{
  "vocab_size": 5395,
  "init_std_o": 0.00688,
  "max_seq_len": 512
}
MLP neurons of a small language model. Each row is named by its layer, matrix (down: output weights) and neuron, and shows model dimensions 0-255. Each number is 500 + 25 x the weight over its row's rms, rounded and kept within 0 to 999. Numbers have three digits each. A neuron's up and down rows have the sign that makes its largest values positive.
After each neuron's rows, "fires before" lists the tokens most often just after its 100 highest values on Wikipedia text that the model never trained on. A number after a token or word is its count.

L5.down121:481462507488517533512491444514505491456524426537503464490498518468484490499501505501480489471514519497494484498464535501514519478516536508519485545495514492477495516466484480539512539522484536532503509505483483516539483530500503523483492453494482541507509473509476518482468507500488437508523500517505488497484486457497486451498428492491528497499494453480507500523503533497512525470563515515516491514502485496511538513531467509491519527511482547522513482481504507498520473426462469463473496524522473485504495516512477481476515512534494476483531466486435494472511523473560510515501554514479529463508469515511466493522536480497497520500489478508540515502498553501521540511522553511504482500521465494540491508502512518527501553513467503494535468525550526527513496564509525
fires before: "\n" 28, "===" 8, " to" 5, "ial" 4, "==" 4, " ==" 4

L5.down555:495470463523437485520536520476498513482504549520494519537501476457484494500523509500480496487481462473522525489522500537497484508492541497498473512512526523502441493501478517553523485491533486484497525484566487497530512475501475489474493530462522485496533479551490521478453495500534477542533505472533487492511493484451472509528482568510467488502541473500506515494503504532492471488486517517486549495488510535503479458509493482499508423528514494517474464471445468533508506477482490473500491549530492468473536503449479505499536507515508531490494506491502509477511450477493521467483524479481496507494504534520523524439491532541482520515502501476432515516501497481524476513523503491468490464491463488520475506464461540464477471518447478517486504496495475488498501524516530
fires before: "," 28, " the" 13, " of" 7, " that" 5

L4.down348:461487496515482501537492494504486508469535480520497498486506493495522486469479519516530461526493459506491483501480476501470522506482520521527498491492513508469538513430462483486522481436514514505448520480523488507491492528456483519487520466509474544524484455489488523495501481528504524484480499500484525474474506496481470512510453515550503516470477517493526491508434531478465499507507492505463482466473519494568503515476515462496518504473510492503498463459524508543530480476508514484506506503486486493543465493500483485478460479525496484498454522501538503522497476545471505524512502550471469475481467487483554532523531448456449483506466522508460524537515494458506503498508507469540456547513501523470511513529461500504442550497499500517511500477533507463498499519557482
fires before: "," 80, " |" 8, " –" 8

L5.down66:510468522474490502486510534505497523483495511470509518505513526500463539478485474505518477456458478458515454494493517463448481498460529519510490474476484521489492498530501545505522510511503477493564496520525517499505529474472498529561497473484547528453465510509501526496504463480485513533494470532515493509466500532526491503469430524489489461512493439494497475474474514480506528459523477491472480495527510510499465530520512504471487506470545513448497462547494478506488508426497531521492501482538488479513559503499473516507498511445494509485526512465530485492465532507517462468536466555510506502494496463461513489508468500535519507501502520505537493477460484472518511457511493479509513492474497503504515466499477524528491489490522499544528525483453522462536488545496484
fires before: ":" 31, "==" 17, " |" 9, " ==" 6

L4.down201:507508482503497469466500506519497492500480514494427556509497520481540511476489528474496439481503539495525463511498537537510509504516479518519465529513459474517511504510559511468483483507497495562546497512511467484509448527524493528519498505499456450519519547539543479519499482521498498514492524492485503463455499454474504507549517549519485519508515493500434534496524523517489507478505514520512488511488439496509496471534499493494500475490552520508520540516475516520479520535501474466515543514482524449498518512546508466489489512529458482561460497484509492465516511496487492483522508499558536488520493500482486449471462516521455470519491536446506473497502501491525496501517505501486509489523513486547486526488502517505532488520465512495495462497502499505489554516480517
fires before: " |" 71, "." 11, "," 7

L5.down464:506504520526540478464478498508482486507492519499473515529478504494522480515492495518484524481502451502518464540504478476499497501499502483531493501480477526505494461456533513477514514503504505529522508452521539529540525503506521492498491484490541521514554533504498466520535495538518544475495474512515531497495485486535453520503506505479504496513441506493483504509501513511463522528529513486490514518469445483478498535462534436505480488489498482487451526524494473526495498491444479500534497539487461497514492500524521453472522489537508494542500476494540515487520540512480480518506526521515497509480451534529534481479507463544523553481502482508518470484475524533482465541542489552542513497486507500489527468563455532533466475471482501498457501517543482439468518517516532
fires before: " in" 31, " on" 15, " at" 10

L5.down221:502507520542514497520523506482501476461492490524497518520485494458511494441498519535475528503484509470500524502463510508488519528510504531527534520482471486523488460531470486511472485498496526469526512452531500499477558489483516482521462478498536513450483503507506487521477481489487528469509519497487486536487463496491491505481467511489490529457504501508499501455490476499462520530504495462482504531532474456497512473487489490526512549494495560540472536493464517527509465474496460467536507480498498479529462491531494510472489505498461498486493473504478483454486523520517477509548568533516511521542509476519549538504516468537490528483508499530446444511522548508467497482514515521463482536505472481425481437486512476470529480483534459484481505498513539519478494503497496
fires before: " 0" 28, " 1" 12, "\n" 9, " –" 7, " —" 4, " 4" 4

L4.down289:501511467523484496544547513472550515514527536505517525515508533537530521500499477511503489515509467477500481500511526504505488483491513510556477439481473497483495494471523515472510528486473508509506506483522475504501488489451509500493487534450467480502504539525508506501431525486505465493481515470516539494510509514555567534526530533504464468474499493460511531523508509499482533530527505502497537516470487475501515451474502582539463518510482507497518527511511487543487523482496479462492454481480483497473476511532498475462470541510501516489497485535480455494500516491519534525501489486524481491468481495494504452514494478488490497514537535474500474475511447538508491493513475518480514501540463498466484499465464484531559446488528540486492490526521535529552501517482513
fires before: " |" 46, "4" 4

L4.down514:483488465491474549474475511481515454506469514516477534474487486520508505533517504512494499548492523471537494527538531509521451492514493476536532510466523566501488550557490508532555513526522489479452514436483524459478520515500488515481494515467510499508470514498514498490532476460494538492495519490529532486463532463498485518464438522468514494549502510513465484519496518486506503503488506473463472541508503462505485497491507468506499496495519523506527512513499439488529488470499542516481475512529515513478492478459483557497491493479455475496492524492501493509460506496484504476524567500473476522503525549495547497517474514490490468495513526489506515516500460530452475456470498477511493500506501498544446470526479503505495488489477496526485519531483556500498457500480461
fires before: "\n" 35, " /" 10, "The" 5

L2.down636:539500514516467534531528533499490458470459485486459511501537504506491521532438510483489513488474536501497464516516496481473507541495524518518531527522507505503542517499524460505515494503516453465472516533529523489497541513500493543544459470524501478504499471461453515464489515553483529497513504510532488526507515532490485514479418489508479485449475520508517500463514479463540490455484499499450530504542479544469529511488519533542512495518507501498508511539539508471502498521497445519529511490523487495415484532504486477512472516491534511493496491473489523490474488518521487544461508522547511506477511524521512488488526493482524478493509491512479513491514469497489513473507475529518489535476490487506507468525467480527502506510466496521451495538537487485449483535525468
fires before: " the" 13, " to" 13, " a" 8, "ed" 6, "ley" 5, " as" 5

L5.down98:507523509517464489498520508493470509512504571530482521530465488486494461472535522528542503538479487502510471454515542512449536485473531500517463518529531524527520529500496525515504523517470487554475518514483498519485493490506520508488543467480520499496479526483553469492503502488517500522508472495485512475454486531476494492500601457481522483514500516499546483511498535486506498519488474493536464507452524512525509488488527485475474499486485478547506513484488514483464466480498496489494485539525515543501512479465519457521461510507504472463433511486496479475573507468501517513509505480544521485509478491463496535468517524496450516464517486511488446506532474450505517530493499503491511482467489512527512495506525535492496472485511466511519503485472522471512490464557490
fires before: "," 57, " the" 8

L4.down93:561456503500485492486518466524517464520504511471499518475465493517477523541480506501496488495461544433532502499518551517468523502519490488511519542509527488532487470484511475518460500459514492494493514502492498533477491493547538506516504445504508522479497508522493466465454529480500472446503475504497519507481483500487496501503499510515517496530508525481502502528460478483489519495449540525499505516484472526462489497510500475504469548505480561500533489536503502514510517503483519561538473486457486558534479489485469464522458524485519469540517505500471512544482494498541483534485534483555510512466490545515500477515498496466517539540487522475482514489521456485495490507509497558513494516475480495500493506496447506499535488528573457495505472523530524456489496485477503
fires before: " |" 49, "." 11, "," 10, " ft" 5

L2.down333:467481496493512498474530485510493459533498494483511551507473492514521434503446517461483500496467463516473508514504515517466487497523546497506502530486508539460478495531494518479529480518458520526453494534511516514496525501473468480511535494469457480488420466476548517471530496479527472473500471490481523442492530502527492488495419508536522491469486507500530511524468496541468526525488461477498502464481512474473454439513506501526508496534543483525482473513521515546508469512520456508517514491521488473518487537476489484526508517501538447502496518515487517465481499499483487534512478491506507494520496495509560481506482469496460490524514565491515485537500495492480465444512488467539474497497495523490492479520520479528509494539508494536499482511488493511499519511531489
fires before: "," 82

L4.down11:481528536482477483452499472522503496506507514532528514480487477472489485551503507477542525514521507499482465515546507539496494492481499486447543472530478462474496482475510512469487531497555506479479477475473508520511513511498473503489494508536498469544471529492476476484437482534489506487483500466498486489472495524502473471489500523534478561504536465511454470525479520525515501471495475468469525508496516481484515488491511532538548496481516485519491508482500504427447500509457528479522534519540503563434512466481543532506499507532496502477502515519516502464530487527504528513460533482499513504473424518471541480472511497495456476512472496508528489520474506510499513485505523487528558524472534488528478475508516512490528492505481532488463547515494495484516534498484500
fires before: " |" 22, "%" 21, " million" 7, " m" 5

L2.down392:472479505471478496499476524506460524496507488500537498524500462514524523494494511534504514492507507482486521478506510493492522495498422510523457513493511485458496499496466493481484487548521507503460464503458493469511487527529478518463512561511500534507546518509566512498517511450519528511529493547500501506507496520476520497521559467494484481490520508519485525505444524517466509481500498500506526467473495487506495513560480487496459518485536539509552564465476520445470508473480526500472478489519467499487508451526511506515495457515526520478529510549511481497489513532477483487472516530506478490494506471516482463532480520495492472525498509546532507500561515491480515509552518503492507493551501492460508485503531476480469523494493562460540490490446511532493523546483500
fires before: " |" 39, "es" 8, "s" 4

L4.down657:486505548524488478473509460461472510511499467501519524452551486525496527522490477534497450510456561536451476470483525475485462478511498534454492536496498501503529520533497481560481485502503500500481481482487512476492516488520528554449527530518509475507486483548510561502514508444543532498511498454505528489537484506488501536456507500472481490502500522507486509511505523540557494519525525458479495465499525497497504520507535457527538502483484456517517452456492467487524533498470493490475484528484483495514460496493494480501534529539508481448495541517520485500516491525507543466493515501535476497509502464497485553508498528505507495466502499537495529456529503467509503449520492470477481471473513481506499461495501489503520482510461519519538493521491484493496491536512487
fires before: " |" 44, " 1920" 6, "B" 5, "N" 5